MLP neurons of a small language model. Each row is named by its layer, matrix (up: input weights) and neuron, and shows model dimensions 0-191. Each number is 500 + 40 x the weight over its row's rms, rounded and kept within 0 to 999. Numbers have three digits each.
After each neuron's rows, "fires in" lists the words (lower case) most often at its 100 highest values on Wikipedia text that the model never trained on.

L3.up642:448537487516503477518456520442483529542458476526485489495527502489552517514485517446424511449495465428503442457580508524539456507406508514514597470498490512588511547524519551518461452548482488549473412520520485451485528482538499465464545459554495487522548478493526455520488512484493499475535475497551451472420477570463547477487499489524584446485471527492495457516504430511544492604491511524544468572560502475479449561565546547443503501476460448563540582495451433503558563551591514482499510513480463512532520520472373482563527490471568501472500532428500497488521476449460449484
fires in: "in", "for", "by", "from", "of", "against"

L3.up230:490493518576542485467514559497446544467451478482504472508512545481476500508427464447454478471475507536554527464536540470419487515488544545516537458463488505502539438523466518429536543446559476495492462455476426484442520556442583555497506444501446500530517456405493451472469470563522522500458446519568498495508463599572540492485514519458502488488468559530471455533447502468496499574555478501508538452489507466494467458572459509471457501534494490495482597508494519485547575540416495520426573485498481526557531511514523455524442455442620524525561543486512555509466493462516423505
fires in: "of", "is", "species", "total", "to", "family"

L3.up696:444495536476455448443486479480434484471559482467531596449504577526549468521484471496506507493532544578408461475512461537489507563489542482573466511405464517472509500424457523545542495499507499525511534549523557483470553482549567447509548516554423482572493537510486484563474516460478465414549504480488469518483506468470479464531500561493542552520392442511418465522433434498466473538464522501464492532455527508506529503425530437465467488488517544468548479513477504523526535535478479484497516564513459502509489532537504456487474516435537531555571541499560457524557604425484453506
fires in: "this", "awarded", "he", "following", "federal"

L4.up576:568477509484478491493464571531479461518416527463576491464500574485434541499481478484531530535392523492532473461532568460425475437370466484546456523535550502540525541514514514479557492494477412477508510538448496440531484462485499444472524482513435505500507497504382537619528519477521513452455539473522474537489477525552538605534557504491505504489463433479541503494493492527490473505492493547481527495519540498498521534525562467498432550454434480556482490525453502446522569548466491451447540443492552465452447521547471430529513463513563522527524516510448529525543526502531457505
fires in: "of", "almost", "square"

L4.up510:487441498490547506455509497528479481493489483541552435516577554493446512484430472537458491515451606503553450475465544470496512579471510496489473560484593473468506594508434459522534562548525516460476493489501498500531493535440536412480527478571487464541548467503516554548479507455555483476550523528502465460518551522518470485467550564512560498473495478544507441558523422555430501546507433524556505479435523512576501541520473471500451536492423489476504536504484501458532517469568489471466442455523478493497345518520481435503503495504526491496483430478465438500533480471464588510
fires in: "of", "all", "achieved", "around", "separate"

L4.up658:436430570541522531485506493443493504500539426463477500496520544450475541480504520557512485493547551489535458457570519434460416535460547495457525529451545486544557466522478509519481559549486556478547514544536495446592437507472508406509477508494524519613561511564518546521477495432466512459501496544547499497462500460431530453559526533468481452481476441524514463482531511437482535492510475540436542558469496524492469502460549445511389509469455546538419541508489519544525537525471486484477522530546500574494439447525487431469515503440482463554517532536462492437497518495534564424
fires in: "of", "fourth", "19th"

L4.up595:523540535502523451506453520483512515541472487508511475511500560394479596438491506495481477461464537453468485504555532547501519562544541514531525473483435499459520505531554528529528559459501510512536472457447501413512476534420482473459526472472481504611530521556490497587461484461473506461425493541464496429540465508542498460469542564553539562527465497500405442501544421454479500532431499527489537520502525469441496482522576455495474495427456486528555423510465444525552545571480475499553511499576540534518522464542562471501532412525528450499550448498500454448516561480490498473
fires in: "of", "middle", "mid", "to", "regulation", "succeed"

L3.up553:487514512507542456451455512467469495506479541557463532469507474487465470493432494507521475501541485432441506489575515440430482507514548523519494503479437570492458593492523481488524526487439538477526432539578496462494421478534536490503499471503483550513422571580540542556509499491527517348385493533506535507545467533527573477541535467512474556514439469502497470564501545479510481539520504504451493442421510464499503514479474509457461516466452512474522508471506465511477529498526555583553507551531498480569554581505404508496492432476551514397545504435552515504508497487505540498
fires in: "season", "way", "points", "end", "point", "it"

L4.up361:454584568465583480424457499469511492483450520526535493468540420542529524475471474523454505531397500528467495498513509480414574434415531545468458483541547557540504485502510532495457439403524488466540478518498499494499509476494496496400595491537494521502478477508526488450501520452464464449465498486481505472490505493536450488492513492502505527457547432601462530470525540407529539614519497517551520526540460458494446471510565407533474487412538544528502476484496527472513519567450534504489492510543508495487514499517538516575549520512537564514517531464447457443479460468551454462
fires in: "was"

L3.up464:510537507473554514480539536440481493570534495569596534571540531518528558528547497525485449486458504552524483512442537483455543499501487489621410495497480513494528459509417449495500470504474459478526500517422511438502543496520460513438488505519476503467538380466520480503458560454552515476441470469467515557549493512470463493521487527415531581473498482602466483486456505488521528525444412458489503484505475476477561556479536511529486479425503553526349452485487521460510530504487527511526448499511483550525489506513462530526494501518514528552548519488465481403534552494513486418
fires in: "as", "25", "innovation", "and", "or", "of"

L4.up656:475443555540550441475480496470507529500474451518592550519427518493499472471504502456534490542476578531419443501547478525508558441428490510519485466483407498502476503442561524496455499530472484510457483532446499417498543530521540494480478491541521507499540439502473543478519507506483436479560468486527492476515503413563526548483532587544457453493499432465486507461470512373507461562558518493499551517463511487500475504513539479526503524487563524481545503499423492475526529549451491426511542502515527508509445556589444532448477466431486500570509542471448524501584503477585578424
fires in: "have", "be", "however", "came", "best", "you"

L3.up508:524537517489551421480468471502421478520562458546558428535515469519467525499517544499495489439475500490551494447638503524599461498497463538532544461507455507582537543530489393502418423468552532570433457527468542488463437429475484474490473491554472444503575527497521463475486574428436491513510506521461517478548510451545470545513545484549565479476527436475493479533447507511468490503531512526474460525469537453508473523542464499476521479455483509526489464418441535535536498496435442549497511528557577487554498536500419467467467513468521491503495488523525459474542487455506496557
fires in: "at", "be", "as"

L3.up643:411487572595450511471519453491490513496571473479581486441523489481483495522552554456514503488517475512518540546518561528468536507514577543528463467501514597569585578496433513491500471509461464472474542512502441526483454491482567490427444469481503432501500450456483460507481482473485487461514477498569465437545547550455516539511502531524585543523482503528414422449478575500473528511464507602429439492539462472471498511522529475469516485496476515514474575471546520464494485484587452516523456501511467585474451525468504544524432484455565488468552525508510437483471489546453474473
fires in: "s", "professor", "less", "cross"

L3.up118:468573527532517468447468433419498447537461492490514564512569456462551470466545576498490490525472466543479446553611483499558509531413486499507526480444489523431470533532485518546470535507522542434452480530557527527494467498518503526525502476625443495536425549520544520508518521464473438505499491561500520443502539473466484572508509517519516524481516491475482516527503538451520511538606470465499514516407487478481510524465535437507495501376466480589502487498439481518501492504532486546475469604579507533551477466522494559464434476438512501560507477502506429517533514435496504492
fires in: "he", "this", "she", "his"

L3.up551:478558501474464505504495539523542497455508575485508537481524482490394514502444489505483522467444542513532510463529535450423510508486583565561513513434536501512605515510485525486472507610500513510463508507510510518535471545511542519439492490547487495574551502471526514483470502494402441484520453452466533542525478533529463515511525508488593494492395513529427452420476480546449494551587451569457526541485454482512492436462542499372501520441497499502446512520441505552504522500498433540479475485511492501474522496502510504499419462397562523504553539443463528456482503504480459560
fires in: "s", "his", "their"

L3.up374:512521530476602509484406535536464500533404432564562496554512532512508530491430530478461520505394472502530497477469505445508514540481450603505536567451548505472471515488467464472525531455488583494510493510496492459533495578493518411489516470534499497603538467496462499549457511464508476512396478552549477412493507533466498481461541543592542452529491519463501451505453483441510582541565493508490527524446507456508499541475543447488508547465491507502530548535493458496553549534506541478547475503510488463486413431481530429510442438512506504523531542547459457492472527520541526510
fires in: "and", "by", "or", "of", "orbital", "to"

L4.up357:488558470506460446512500505497470478524497490483542442492527527442443533453567434487484558521536550479533528438537534485523494504499446529513514562470483541517498475477433481529510548514485477543532401492530481585542409510475462525504455458492509414525537532538521522501446507444442411512473498509525567511548662541476514488506580514525534523424515530558566516529492571470499509546517514507469474495387518510508466440504453449498472467500519433505502592492501500468527528519511436541546507495531557537572486465460488483485450463464496435486483519555440429494565488523479497488
fires in: "as", "with", "although", "if"

L3.up340:504520531525515464512455454500492542474526517515506526532578579505409563480540462505424472505443496498517443462559466424507526559493508482497492464408481468549464489492473468490500510478440542575543522553509522485488460532510402486472482440531470445443535452495542469517456490454521470493541473498500497451506592501503511527526561484561461504501471460520500531510479469477540509625495533506529541478493480445569521563504463467540437475525475493496434586489528548506484541521509496576395434544550533489517501546508461476520465484403548589483500539568484453437533530470481443504
fires in: "of", "with", "and", "had"

L3.up232:381538529499481491579446512492414521526480545481512537454513494505465438564504498473541492515494481542484480414551527481418485579450503486507512456503527520499488439521472539417508470547513514524485422499523510486539474523536520496472500538516479457533460485569586473549431537488463467494523525526522435503487504498436471478499521518475512480521484510517458558511562431493493603502532509518494573459462485433506422435443574482512451519380534531557423504531522519500525539522487448452429478473519511543505469558476530518495498444486524519465517561434492529534470499526444609523
fires in: "also", "originally", "featuring"

L3.up428:398531605531510436479498482425476522477485570530486534483506467414470552464552453514488534525528510524468431440522563558522462525464552457526491465507520486531475492496473436544525488512500470490453445558451601490415458510562455528487481448551421509495516566497556545467501484459487502486542507508479518442505537525474507491478523482530511506453441511543494514544412471514518561545517547508493523533453495430507468510516527498447467528480435470513496446474505529498592520514481517521479420468539541517582546512577498518536499487506572564557482476400575488471510461492445442472
fires in: "as", "time", "placed", "scored", "required", "a"

L3.up556:420542484478549435504470530455475551471438513531514539537490563522480512469587428489532533485513469538481442471515526448445489523389491464561499469496534480547530593501535497523457450568516504553445524512477521432506456518483489452501502481576459506482551530507487553477517508441405473542503495542458567503489518496486479513555532511530510540431482452488507476497466529496528520555475526561557559556426499527512482523538493497533515528436577512537489437553474510478504540487442418523521476409413478554522527511514505430450475470468549440551513498418445544463552512433484514495
fires in: "for", "a", "with", "defeating", "as"

L3.up245:508548566494536459460404485455478495515446491547495501491499501399488527485509559496492512503494538454495473470521521536497485516479546535471466453515491473510414519490533473529550536453447522527457481708473506505528494527516552456533508492495440532530468467519491569525555427426441482453482492552544533475529559503421515550510566556586513543499453476505487449488467486479520539501481494470449567510501487567506440445482480492460433497486441522514479518415446511471572559523523506513531501526556539562505459457524507465553475466529548512501530529476542487461501548532536457444
fires in: "season", "kg", "way", "king", "points"

L3.up503:471502610479531492510449447525447516463481553516550462473589492464446519502516508441467514525481516486414546467547477428521487537516552500579552523492477499527497538539413459514456530567500475521495476527519464562443489512433505490472484501555506459529489559520514507530494522484426515474482503527512525475559519535464456482526536448557483534603462474479443414491522524477475542566539485504431485582503511513498429500441555501472499532445465544484502473470504484460515482543522412517453430599466528530488551486503516463505525468438448568513530502499527389458547582526462465498
fires in: "s", "her"

L3.up701:525594499524509458424449520455457515500478443504502522512530602539512532511506443443458535500532489514500455492511602482509495530489486496525475551470576465526478521477440485457436514488553465420496473527443484471462476505535466460553496529555511499500487513568510514461503525484428502483431483529462490529520549440540520518495583479466487547479489548541485467516495478502440541596505470521446460528478473503493532445443421499499537476477500439484514432504485577441605535581406452482515429577549517497555420567492481473509427501484477479519566485486523510540511563443519505510
fires in: "that", "within", "allowed", "about", "following", "paid"

L3.up657:451520535510476470492455566411445468528474548503471532460494426492520565428541578471470510538426486468469478483509496509559461513536451509452591482476466521538496474464532436459481519486479531518465539526429470560471510487494459519485401486578475507532477464555558519529582515472408497522451527571563483504494525512537531510521514507592467536524504458520496471423505441564516548492609519517484505484478488481463454486491539507463448567477501484573478459486477494511481515524464537480501520554545497525462557570605424494527523504475536518446517512536411536440511483482500526451
fires in: "at", "bowl"

L3.up659:458475437534501500474475477484484500467515478526487478448531500524478473516529532515560514458433492469433483495568476509426480550471563562523454534471421588513510569492455564491451515559409445474483463577554444539563493487553495502511499484562468523613549506570501537479456510432470478498539459550469506479517520530516474551454529553489530493560442486486470490538463518441531510545533535497511507553404483495468484447489458440501479548475469537494552585518434471476483554563540523540514496508513471469517459472464482460496426510470536515514508526371516497544552503489432550460
fires in: "which", "it", "she", "he"

L3.up86:404434480540537458494513500506435529432512487534543501520530481407436593549470523505528569473475518447457470490582534513488541569486512591463490478507554579479591535487526470549426522583544512440451522507553536458483382460485461462547456467509524480482523490507476483556513518469460408451518547603490493474493544508528510468500495510537446520563427495503549534460471500466483492590498496504520517538495480470482488512489477485458450477502516524489533545514466535490482565536452503518466452483528538502489501496521438483476450460441544439439489520485433549483456516518470546520
fires in: "as", "of", "secret", "security", "aircraft"

L3.up321:487517526479570466469489460574518497525519512486444434460493498531440475493455503490500621490482534548446507552605489406485539494371546525527403471440505550565504479537548528486466476493506534588481470479479476473499472427513543468490537533543461398439515521556531519505472544471471372505541472440483479510515487453510513590535542545443560481496459474506504490486494480500471535549501495501443488502497464480490505537539429462491505451527490538537464535445501506465507537540491474522471458571499542530442524538482508536496499454495490531469535519538466447504550576458471449511
fires in: "between", "from", "as", "stage", "except", "extensive"

L3.up403:492556485497590454524492551529581465478412488590486504499525434494453484500526501567529475526461505432469485400562583509467478521491525500510516496481555582485475528503526480453452487509518537454479477509425493454480481544429514492443462388567554464558597560467594451549467476517488515471533543556475507498409485472526457514481460469536506489496501428518478528467493538511545542587550506495527534491530545455458490553483487527484468473517480534572563512492459554432589532505481517552549465520512495491502502509585490493465469426503524484501479482487516464493506464495514543478
fires in: "is", "moved", "become", "remained", "was", "best"

L4.up610:482519522528488490459583527459544536512492496530532487498538424467468616482534558498519587438502481459480517490557548518499490523444509525450435442513533561510557452520456514534519504479511520470476476470390548520495498544542503487507483510495422493459483495449490483536489483494494478496546618507404496544471465559472572543434475544501533516455446497502479510493529497485577534561519520517477522520430520470547452477549452453506500475494483436539439496527459527536489543553561464542451561525638471499503467485484504503441422463491463483547559455465573485490492539543533503465
fires in: "to", "it", "best", "well", "must", "should"

L3.up100:433509510556487513441484502506410526428513508496459537517464424462520528463517493534508612448502504473410542458499450469497525464454492521460439504528528580492582518494456510505519536484465508482491490495482584412549460495547508449408525473490482424532476447474489459530447499457505457537518487439470464523500544496499540576462531539541533518518428498503490487554535452483518469504505525480473490518407567468502492479518530507447500447528492460480539475408487443565434553569582514504581513476503507468486495539519507548489486484423578520463530541469498414543531497527549450487
fires in: "who", "which", "career", "whole", "concacaf"

L3.up350:494459562496519447491465465470401501542457512522502507498493498475417530427580514520488530488488496578505494485598542465491446529458524549469515502474506538556567498506478459510466488523542492514503457548520469455449409488535506394509431483542484461559532505523520511490475476452472451503518488551466478434618564520495464486470526550489568552509441523477485516490501516460529544573528487525425524511446497437498495476550481454421483497517494492514501602489512515497498511506556500553454489478573607480522487499480510512521435471435555492477507527462519461423564488570490412479
fires in: "also", "as", "who"

L3.up153:494552559502539451505439498502435499503494475486538480498474576482480499547487567508510480516479512517569517489509491450407536525503613564515455474516507531580569525535485502511544509587504511485455527556455493469382441528516540451416490479523454507530478526490483518478455511507478526471466493471559490474571473505498442504477525566507513606503438467534420461490468459456444542496610481565476455533441446433551516474504482454484500465446493524488433481522481520461510484514511449532514427530511556547468466537479478553532432477423511536481578494458553507476532521508483512541
fires in: "s"

L4.up229:508534503497545492457478446478504487468485509463506476506561585406515478525564459482488526521472516517505526465565572451475505439493510504473470511426523596481484441511434535582475578510451538567487437522541522523568515509521437573504533475547507505519570502470487545437543530448486498528460488590496501533525524471429490548460558493445545506500471515568483509517467489443478514476511516522447526504379480471499513464465491436518467456470496513478515461437491497504490526594460486476523467585604553518495475503528520515530461507406471494534536477433419453501520464481534435482
fires in: "who", "and", "although", "this", "but", "she"

L3.up180:465549474535529434527460449491500509534516479482536536478522509526478522475544518495512500456535526518458495514562493528456501557401505449581445523494459497476528498491420456481492481570477567494457478525508510504423478560532502507449529454573509511524489453553514476536527526492504467409516519555501452463439501465512497471449507601585513583438493450466481391487492490412465531551515531512445501535488532539525477545513559486582498476406478523470537460473531457497489497530480481528496467501586473511499467487470491429485431471435500515502491518526589532473528559380555537502
fires in: "in", "throughout", "to", "he"

L4.up682:438499487525468462516495583524446552450502490480505480491499578487474515503485434499532535482495560481465470480543530403443487531481472529512530460467582467467572481509473515511522557568489521439419445533472468485577533480520498446561541461470440508480531561490516506547520502528522481480498482493516538525509527535457388481555516521563490443491428476537509484422504555514450544490485448564528551466476530482530474467517494462492441507522423484532498408499547535431521577549437452518486480501527472517484418587563433448537474444520546473526514478526552515471503586476546483472
fires in: "of", "these", "19th"

L3.up741:489538555528494477446483538455450558480512504519482474543524546447478488433561505532485473467479489530441454491529499513467525559464531529530444521511515501512541545471462459482508528568485509483432487545494504492474478533536530438492490457510474504585582514496492544528483475465468489496511470486500431455495507489452484486430506509500509505486477492612503505485499524426536567528530408496478573528494451408484461448473500483490452555492426425570538548537505502454582525625488451555465420559530494491546474508508473500521451412494522525524574483410557477470531463487542525399
fires in: "was", "is", "died", "edition", "edwards", "made"

L3.up540:499499510546452475500463591448565510484429485499505520473535519493458504494532474471469536475459495539499425442498537511458507553539538458496415524482551537467557584524474450482514514483505579498426540539493527471486532495459524480510461456545449546523494537497510509479501534491465537409515504500495509500475480483551490484516496443545502500497429491506477475526433495454578586617475489526549563452540528441421479490447576466463560419546417508498471490520537561474510517502491515444438508525493481456480530546521474558539470431480541436500501559469527450558535474468449511387
fires in: "located", "up", "is", "business", "held", "service"